Part of a small language model's weights: RMSNorm before each block, no biases in attention or MLP.
MLP neurons of a small language model. Each row is named by its layer, matrix (gate and up: input weights) and neuron, and shows model dimensions 64-127. Each number is 200 + 30 x the weight over its row's rms, rounded and kept within 0 to 999. A neuron's up and down rows have the sign that makes its largest values positive.
A block is one neuron, or neurons of one layer that tend to fire together. Before each block is what it responds to, as a language model described it from the Wikipedia text at the highest values.

Responds to: Single digits 0, 1 or 2 coming after other digits inside a multi-digit number, mostly years like 1872, 1761, 1990 in history text.
L2.gate166,182,224,182,220,235,158,227,219,204,199,220,158,260,168,166,142,173,203,255,173,127,188,199,160,178,180,201,200,221,225,126,162,210,139,174,169,257,197,204,192,149,214,239,195,163,149,200,201,226,206,240,174,216,191,247,270,141,201,200,195,209,243,180,185
L2.up166,168,168,199,218,205,173,202,252,182,183,225,166,218,191,170,194,176,231,208,202,235,237,172,200,172,238,205,179,204,174,133,200,218,236,189,187,171,224,152,160,220,223,149,207,166,207,182,169,232,183,206,218,218,157,175,226,196,185,221,182,243,196,211,184

Responds to: Second word piece of a split word, most strongly "pp" after o in opposed, opponent, opportunity, plus pieces like fif-teen and O-x-ford.
L4.gate80,153,202,165,211,221,161,215,173,176,224,224,152,192,197,221,198,219,226,173,227,131,212,234,201,216,184,124,186,180,218,193,190,252,166,212,155,198,149,153,246,161,134,198,209,202,204,202,178,180,181,198,152,184,201,201,205,188,218,201,182,193,231,190,208
L4.up80,195,192,183,194,223,235,196,170,159,207,221,163,215,225,154,209,200,259,221,198,147,148,198,170,224,155,157,173,236,211,180,201,224,164,223,192,219,174,152,214,167,178,208,197,253,139,259,215,203,177,209,218,179,183,195,219,198,191,232,200,176,226,226,117
L4.gate139,191,230,229,173,150,184,187,195,253,230,236,216,152,215,184,154,212,184,138,211,181,264,141,188,191,182,192,280,217,198,224,234,200,225,235,181,241,171,231,179,179,188,199,149,252,201,238,179,205,198,201,201,241,201,224,177,183,218,154,202,243,217,189,219
L4.up139,270,265,196,215,183,226,181,210,208,190,199,168,213,229,193,214,202,154,151,195,210,232,173,162,203,154,208,185,209,228,203,197,190,214,145,154,176,230,202,210,148,155,221,157,169,194,217,138,203,196,160,163,252,219,129,157,178,213,211,231,216,234,208,192
L4.gate187,165,204,228,178,229,164,210,173,137,207,243,230,214,210,187,200,208,248,170,232,149,205,166,193,199,232,142,214,194,190,224,156,157,210,172,170,198,172,135,137,179,209,278,154,171,207,229,215,204,222,218,213,237,200,147,132,147,194,224,190,193,182,169,196
L4.up187,175,190,226,249,206,221,220,195,178,168,228,149,248,205,225,156,203,240,216,195,169,194,173,198,182,212,168,205,290,261,158,146,195,183,152,242,184,182,144,182,255,212,266,158,196,209,216,210,222,247,244,238,229,218,203,213,146,220,223,189,250,204,253,202
L4.gate236,226,163,256,178,172,208,228,195,216,212,182,220,184,209,183,219,216,141,205,198,188,203,193,162,196,218,177,192,253,188,225,195,158,168,243,231,272,200,127,215,210,251,192,224,124,177,212,189,193,209,233,222,238,208,222,203,171,242,172,197,200,170,210,212
L4.up236,162,205,237,191,203,230,173,221,183,170,231,169,181,227,178,193,229,226,203,232,232,212,222,206,183,174,178,218,146,143,184,232,199,235,177,230,266,167,201,167,237,179,178,204,204,204,228,240,187,196,194,223,243,132,180,255,231,206,197,205,247,239,237,171
L4.gate304,204,167,249,157,183,189,175,284,169,222,214,233,180,228,244,190,193,230,194,232,184,239,214,199,190,210,174,233,227,252,222,244,208,150,219,240,180,226,212,176,183,173,180,154,195,182,231,235,217,203,153,147,248,102,206,185,211,158,259,188,216,230,167,216
L4.up304,186,182,178,252,176,146,187,238,147,213,256,184,190,146,230,192,258,226,209,197,151,162,224,211,154,191,178,217,193,217,208,212,209,250,225,227,189,254,167,191,215,192,234,175,210,182,202,193,223,180,158,145,171,184,162,221,182,217,221,168,217,195,198,237
L4.gate335,231,202,274,257,153,181,219,181,191,245,222,125,183,225,208,249,235,183,183,212,250,201,184,221,143,160,252,230,194,188,213,208,219,154,187,193,205,193,195,159,250,216,206,143,285,250,233,197,177,202,197,173,218,210,132,204,202,219,201,233,211,218,174,194
L4.up335,196,181,238,210,193,189,221,168,195,254,228,170,202,219,201,226,247,224,162,251,247,225,204,283,156,236,203,211,204,171,172,232,199,143,207,192,246,183,196,207,164,199,148,182,223,224,208,189,252,231,194,176,235,208,165,196,206,182,176,213,220,218,242,200
L4.gate371,174,196,159,193,237,201,222,194,196,236,166,220,129,211,184,172,225,215,204,195,195,203,136,157,247,255,192,152,194,196,151,232,186,205,207,227,163,168,223,248,188,203,185,158,210,153,203,217,211,201,186,252,189,148,182,189,204,233,244,126,135,210,178,200
L4.up371,172,206,179,208,217,210,193,190,215,227,167,165,262,258,242,193,207,215,196,207,228,231,214,170,214,234,187,231,229,153,202,256,217,189,182,173,185,196,204,204,189,175,170,177,222,180,187,207,212,149,153,248,201,217,151,198,248,181,243,217,186,159,188,241
L4.gate446,195,170,198,145,188,225,222,230,232,174,218,225,216,209,188,271,210,182,187,217,186,206,197,207,178,267,225,237,183,196,230,185,199,197,192,200,252,235,221,222,184,170,253,205,156,153,211,216,180,223,171,242,201,178,199,210,182,173,195,231,210,210,212,210
L4.up446,197,260,227,226,194,152,220,178,235,203,229,164,179,251,134,174,176,163,196,189,240,231,211,214,181,212,168,229,184,169,252,182,134,193,220,204,195,235,167,233,135,208,175,216,205,218,153,209,187,220,223,216,226,247,194,157,198,214,191,217,161,180,184,210

Responds to: The last digit of a four-digit year after "In" or a month, as in "In 199|0|" or "the 199|0|s", with a few stray word pieces.
L6.gate2,163,162,197,183,220,208,211,235,203,177,178,195,218,207,211,240,187,218,175,173,217,207,168,240,184,215,209,209,214,234,285,212,181,242,216,227,221,233,196,274,194,174,163,140,206,200,191,191,200,151,249,193,249,276,175,199,205,264,213,186,197,162,184,223
L6.up2,260,251,208,238,106,202,156,221,183,193,228,178,196,207,191,190,194,160,215,191,181,165,199,247,213,140,233,213,205,223,238,183,145,239,248,185,146,199,190,228,214,189,149,177,217,208,192,250,174,218,218,190,197,159,119,178,178,219,203,241,202,242,205,183
L6.gate32,169,227,188,187,200,196,198,226,180,197,247,247,209,194,188,170,286,168,217,160,166,216,173,163,147,228,176,215,226,198,166,169,227,234,186,253,193,188,188,192,237,181,205,251,233,179,167,197,184,199,193,221,249,143,197,219,211,169,201,231,165,166,179,239
L6.up32,215,234,170,222,171,202,151,246,205,187,207,238,227,201,188,205,229,217,225,171,179,184,170,202,179,146,225,207,200,267,184,173,261,172,184,188,215,256,155,204,180,201,206,208,215,132,186,254,157,145,180,219,172,161,283,142,220,209,216,212,196,160,156,224
L6.gate57,222,210,216,132,167,160,191,174,177,175,212,209,235,210,246,159,217,155,232,170,140,207,236,202,216,274,193,214,212,244,188,233,190,165,193,170,158,229,206,219,171,221,199,201,198,196,199,193,279,223,170,181,186,198,137,207,197,214,206,243,229,184,215,237
L6.up57,169,215,226,234,194,196,189,197,146,242,154,226,254,155,194,199,191,190,241,175,207,168,147,218,190,205,159,226,152,263,189,163,220,244,131,169,147,215,190,220,199,233,171,203,225,182,217,150,201,174,142,237,158,229,198,199,198,200,161,228,148,196,203,179
L6.gate163,271,198,196,223,224,185,219,297,176,180,175,226,221,215,249,184,229,185,219,197,195,225,218,219,182,187,218,154,213,218,179,211,191,168,234,260,176,217,212,261,165,193,206,165,246,218,175,222,240,189,237,181,176,165,219,192,207,240,197,189,249,206,191,174
L6.up163,200,238,198,209,205,163,232,257,191,226,222,227,215,203,199,194,232,198,234,171,157,193,229,213,169,215,210,184,170,279,197,252,153,186,266,219,229,177,201,192,185,201,230,151,162,209,217,198,195,233,176,228,233,194,220,195,140,188,203,241,191,188,201,217
L6.gate181,222,209,219,173,157,220,180,210,217,161,178,202,227,180,228,171,225,139,223,176,224,178,175,215,181,206,219,210,212,196,175,252,201,163,232,186,213,217,228,173,266,213,205,238,188,251,236,147,198,201,239,245,197,155,205,253,218,263,228,199,144,186,205,131
L6.up181,215,202,260,239,188,243,178,187,151,251,166,219,209,222,251,169,212,233,194,191,188,189,204,236,188,175,206,197,255,232,173,137,164,211,215,192,197,176,200,242,170,213,187,224,256,212,214,200,150,235,190,235,185,186,189,172,197,213,178,222,189,135,202,160
L6.gate196,192,169,182,201,169,218,188,131,193,186,172,189,215,217,226,232,245,124,228,153,231,194,201,209,202,281,157,252,202,220,198,199,159,206,198,153,198,186,167,201,147,182,241,203,217,208,231,205,193,193,154,265,159,214,178,218,187,191,187,224,192,246,181,209
L6.up196,202,180,138,182,214,196,219,223,172,205,194,218,216,184,194,228,218,235,218,183,176,236,229,205,198,208,211,241,193,206,212,169,176,189,181,243,206,277,170,163,200,183,229,131,196,142,195,271,153,220,232,221,222,210,201,203,189,171,120,217,201,214,178,179
L6.gate209,178,181,215,190,243,196,257,262,167,220,198,229,218,161,231,208,256,198,184,177,209,238,144,212,232,170,226,182,204,216,190,170,273,217,162,250,239,219,227,255,203,202,185,184,238,210,185,182,178,167,187,185,197,219,256,202,264,178,233,214,197,198,175,160
L6.up209,196,207,223,180,220,223,230,218,93,172,212,185,161,196,157,178,184,223,222,157,210,179,196,178,148,169,197,183,241,215,183,183,291,219,207,227,158,251,235,236,181,259,204,179,189,180,185,181,177,225,199,212,216,189,164,183,210,225,233,229,142,192,166,163
L6.gate301,228,236,192,141,192,214,196,171,167,260,163,181,232,229,215,216,232,190,178,163,146,206,206,224,170,171,152,229,180,178,166,256,221,213,168,238,168,201,189,225,182,170,244,171,187,206,221,232,192,219,185,178,161,178,196,171,184,207,225,156,188,229,207,210
L6.up301,221,158,154,229,164,237,211,228,186,281,229,183,201,223,141,201,178,208,185,209,214,179,240,218,192,162,175,210,186,216,203,206,178,188,200,199,234,211,146,216,213,153,249,188,240,174,217,188,205,236,212,212,212,157,235,197,245,171,174,238,222,212,206,207

Responds to: Fires on word-internal pieces after a short opening fragment, like orm in normal/Formation, che in orchestra, per in experience; also "up", "3".
L2.gate156,198,227,183,180,192,194,201,135,145,214,187,172,191,220,199,194,161,215,176,164,176,239,214,217,210,222,191,170,247,155,217,156,218,197,164,187,247,188,188,140,218,183,229,160,189,188,253,191,196,230,197,238,229,226,157,164,122,232,188,223,143,243,225,147
L2.up156,179,244,218,189,235,182,247,201,177,216,205,197,205,210,249,207,163,195,184,195,159,162,173,238,165,257,190,217,187,168,174,248,217,211,174,162,214,164,188,201,227,169,193,234,178,187,232,227,244,169,172,194,224,175,238,194,172,201,183,186,199,166,191,214

Responds to: Final pieces that complete a split word, especially noun suffixes like -ction, -ation, -ment (construction, formation), plus States, County after United, Haifeng.
L4.gate24,215,193,239,208,240,196,212,227,181,223,216,211,192,245,208,185,251,223,212,186,214,212,202,189,209,183,191,202,217,241,221,151,167,170,233,206,168,175,230,200,188,174,206,240,188,288,197,211,182,199,124,129,186,152,243,193,251,221,227,191,185,148,179,223
L4.up24,237,215,149,204,193,197,154,215,238,218,251,211,236,182,198,237,211,205,123,211,185,240,192,206,210,199,180,206,213,254,222,261,168,210,153,184,183,219,183,220,218,133,174,239,169,183,127,168,212,225,211,182,152,176,263,179,220,169,198,164,241,213,183,236
L4.gate73,233,160,208,167,191,176,238,227,203,226,214,173,200,221,253,204,201,225,189,252,190,196,143,213,158,150,155,207,160,139,185,180,205,232,217,197,151,204,133,161,204,204,190,254,225,197,159,178,189,163,222,176,156,207,206,243,194,197,219,163,242,219,212,209
L4.up73,207,187,179,188,169,150,216,152,192,188,201,182,185,249,241,188,196,145,136,222,180,198,193,203,125,237,240,202,166,182,221,185,195,202,177,214,229,199,207,209,247,136,171,289,174,222,225,216,222,164,202,206,205,209,184,195,191,209,214,200,139,209,136,207
L4.gate180,199,207,212,202,198,166,199,223,239,204,177,165,219,203,192,196,189,177,208,203,206,277,188,176,227,210,224,266,212,210,202,206,210,168,224,181,207,188,195,204,199,225,192,187,182,158,231,281,273,211,166,225,195,169,231,209,257,211,164,166,212,161,205,185
L4.up180,229,164,220,172,202,243,185,233,208,179,225,194,217,213,191,172,234,231,185,200,194,215,262,200,219,219,192,246,167,211,164,190,192,218,191,187,205,182,202,211,242,235,202,230,209,206,173,234,223,177,220,227,180,224,201,141,254,218,229,222,225,228,204,210
L4.gate198,235,218,185,165,207,152,212,225,175,221,144,250,215,165,168,178,278,177,220,179,226,216,216,152,180,163,217,167,237,233,179,197,197,176,190,216,210,237,180,248,236,200,206,222,202,236,183,192,252,178,209,201,123,189,209,185,225,207,200,192,192,240,212,201
L4.up198,243,176,247,197,198,198,212,249,176,187,192,164,248,212,160,238,268,241,233,192,200,240,210,164,218,244,177,181,185,218,246,193,136,162,220,265,210,239,186,203,196,217,203,234,198,238,221,180,189,261,188,217,142,199,164,185,217,218,221,198,175,172,237,191
L4.gate285,216,179,190,194,193,186,241,207,203,193,211,256,180,211,252,214,213,184,175,209,216,234,191,177,244,171,229,247,191,206,182,192,177,134,240,186,230,259,163,182,223,208,207,238,186,227,195,183,193,186,173,186,159,164,182,220,194,215,202,190,180,189,202,242
L4.up285,260,213,178,133,257,178,209,193,201,257,191,188,184,219,184,201,198,159,206,183,190,234,195,193,193,209,221,221,172,133,205,184,198,223,170,200,192,196,186,204,197,212,204,164,173,219,179,232,219,134,144,197,171,130,229,140,172,201,259,194,171,219,115,212
L4.gate295,196,201,257,191,145,208,227,209,204,216,220,177,153,169,144,204,192,223,195,152,191,182,222,210,195,214,153,197,181,197,183,230,172,221,252,153,191,212,248,261,225,164,132,174,182,273,195,183,198,199,205,176,250,211,204,236,182,233,189,168,158,185,116,203
L4.up295,201,233,171,185,234,223,181,157,178,218,236,175,207,181,171,211,170,230,223,127,221,200,179,253,207,154,195,199,157,196,149,182,251,199,214,180,200,162,215,192,177,179,219,254,194,176,202,164,214,236,151,226,245,155,222,227,243,208,215,222,140,241,190,216
L4.gate307,224,203,202,202,197,202,209,221,209,234,219,224,183,187,186,173,287,192,190,210,184,247,175,199,200,220,198,211,136,181,203,181,158,179,193,222,189,160,172,239,203,211,246,185,188,226,182,170,249,178,188,238,190,162,222,176,208,162,177,177,268,229,172,165
L4.up307,203,154,228,177,178,191,190,231,230,195,184,128,224,192,141,182,188,244,179,222,207,180,167,225,182,201,219,204,251,218,193,115,164,221,194,231,165,199,196,226,246,241,253,288,176,228,166,196,202,239,166,206,210,178,210,204,166,180,182,194,225,291,200,202
L4.gate322,188,170,224,223,227,194,141,188,220,207,181,158,233,236,204,172,240,194,256,207,219,144,175,196,203,188,150,214,206,233,185,159,148,180,208,197,246,116,215,207,181,268,179,166,178,233,228,104,206,250,144,159,175,194,239,208,208,212,150,205,194,223,215,250
L4.up322,214,165,252,193,163,209,144,216,177,180,194,164,244,289,194,233,204,199,237,204,214,244,151,216,231,200,138,213,175,188,165,170,146,189,164,250,196,164,226,191,120,235,166,221,200,219,233,178,220,227,169,191,211,231,174,223,258,212,185,184,210,199,186,208

Responds to: Final subword pieces that finish a word split across tokens, usually suffixes like -ation, -ice, -ine, -ement, -ial (equ-ation, Pol-ice, Christ-ine).
L2.gate67,160,199,242,219,223,147,255,184,212,168,248,209,241,187,140,132,204,158,221,187,222,190,185,246,181,195,174,175,166,190,204,170,198,169,297,184,195,236,216,218,220,213,164,219,179,229,200,185,203,240,227,207,149,215,205,156,175,161,187,210,203,243,196,202
L2.up67,206,240,238,187,198,236,183,196,220,189,173,212,207,216,217,132,143,190,215,136,152,159,187,196,164,170,177,213,220,216,256,147,160,230,184,137,156,165,188,224,190,216,227,235,192,248,223,173,220,202,225,155,158,175,124,200,175,245,170,172,258,235,139,165

Responds to: The last digit of a four-digit year in dates and tables, such as 198|1, 202|0, 188|9, plus occasional word-final pieces like sales-man.
L4.gate71,250,162,187,231,195,141,193,166,230,173,143,205,127,202,137,193,145,181,178,155,212,175,159,190,199,194,141,162,211,195,196,214,210,187,191,213,193,190,182,248,166,162,172,240,188,189,204,190,214,186,241,200,209,178,270,212,221,249,212,220,170,154,228,214
L4.up71,172,160,203,208,201,150,249,164,226,160,231,190,222,165,167,221,223,229,221,192,232,221,225,250,211,227,206,235,169,204,205,169,194,231,245,248,168,241,197,180,179,222,191,203,165,238,150,220,188,178,228,149,144,233,216,197,199,266,190,225,131,175,206,212
L4.gate75,220,254,238,203,188,200,217,230,224,269,164,177,212,198,177,165,196,147,193,228,159,240,195,179,193,218,222,199,200,240,248,182,190,215,170,157,221,185,188,132,178,177,225,212,212,179,247,196,227,209,202,246,173,206,169,181,220,255,212,224,174,201,178,191
L4.up75,199,226,208,200,197,189,227,219,204,235,192,218,229,207,199,278,257,199,204,170,178,179,183,158,178,265,196,195,171,158,209,176,211,196,272,167,188,179,173,167,159,219,241,260,200,157,184,161,168,170,166,177,137,194,209,222,153,202,226,223,207,212,234,209
L4.gate178,187,149,248,211,197,221,218,202,189,218,188,167,186,187,146,206,164,177,169,172,185,153,176,224,140,192,146,160,205,165,166,186,172,203,272,212,205,205,194,220,144,136,160,211,194,200,201,214,188,189,156,225,156,191,167,205,164,209,208,191,221,154,240,178
L4.up178,201,202,220,221,196,272,195,169,185,169,177,276,202,224,225,245,220,233,198,177,190,181,237,217,202,264,172,197,189,190,166,193,206,231,213,172,197,193,218,194,183,153,200,158,230,163,205,187,179,213,210,177,241,180,161,221,138,185,187,189,225,192,216,169
L4.gate204,187,165,228,277,192,225,197,154,219,167,226,221,215,260,205,177,196,168,265,225,205,192,127,176,201,195,202,189,220,192,203,202,228,221,236,225,179,208,200,243,199,250,249,218,171,209,166,216,209,228,269,155,146,179,180,178,196,223,203,237,222,204,235,212
L4.up204,235,243,212,168,129,199,185,207,266,199,247,205,181,207,182,214,194,218,177,228,179,183,254,199,213,190,181,225,219,200,250,243,180,212,207,185,192,187,217,191,172,259,214,226,155,256,220,199,213,218,176,175,209,185,191,233,196,184,195,204,226,179,183,170
L4.gate323,205,226,241,199,174,122,237,213,196,201,174,167,204,232,220,180,237,202,162,195,194,204,153,216,193,237,158,216,203,221,157,233,170,226,221,217,217,190,214,152,204,180,170,119,249,198,225,180,208,240,213,175,233,180,214,217,221,235,148,193,169,171,170,176
L4.up323,201,226,130,207,230,224,213,243,263,196,210,172,206,215,195,187,160,222,213,218,191,183,219,185,173,183,169,177,209,169,154,223,185,234,213,204,212,255,207,226,208,242,187,234,187,154,195,192,208,182,226,174,153,189,215,158,214,272,204,251,180,202,266,198
L4.gate346,167,217,195,229,160,173,217,242,180,211,171,240,221,193,161,239,223,255,198,176,166,200,243,226,214,207,184,146,206,240,217,230,168,215,169,243,174,147,159,261,210,173,180,183,191,186,183,132,191,229,221,206,186,190,176,192,183,268,184,216,187,175,214,171
L4.up346,187,127,173,200,203,141,184,219,109,238,179,184,194,209,192,257,177,218,189,180,178,204,231,194,229,196,199,259,248,176,195,238,190,222,182,211,177,188,206,223,221,244,189,177,212,226,209,184,219,192,219,222,220,144,192,210,195,199,167,205,167,220,208,198
L4.gate399,178,150,198,221,163,283,249,201,212,214,200,224,221,224,177,152,222,220,190,187,174,173,146,191,220,205,213,161,207,269,237,162,150,177,235,195,198,230,219,199,217,192,174,163,167,171,212,151,214,243,235,238,208,215,214,173,176,261,203,220,168,170,213,217
L4.up399,161,211,239,246,188,234,213,212,202,229,197,238,215,220,208,181,223,186,234,178,187,198,164,203,167,151,239,256,217,209,156,181,208,155,245,202,242,213,199,209,192,209,162,179,193,190,185,167,197,276,228,240,236,184,210,174,187,191,190,193,200,152,163,234
L4.gate403,209,226,218,157,179,150,171,232,185,208,174,206,187,185,192,193,211,175,240,157,222,216,232,243,221,164,194,205,161,197,179,237,196,202,202,137,227,183,207,175,214,143,189,254,211,188,186,175,210,250,179,166,194,138,183,147,151,201,184,193,193,156,245,169
L4.up403,152,281,210,233,179,205,168,184,183,233,219,207,187,234,190,165,233,229,178,209,152,174,183,225,287,176,200,182,186,225,227,265,165,184,197,172,251,231,155,161,179,205,135,198,266,201,233,149,172,227,218,212,169,156,220,214,147,247,181,210,221,209,209,199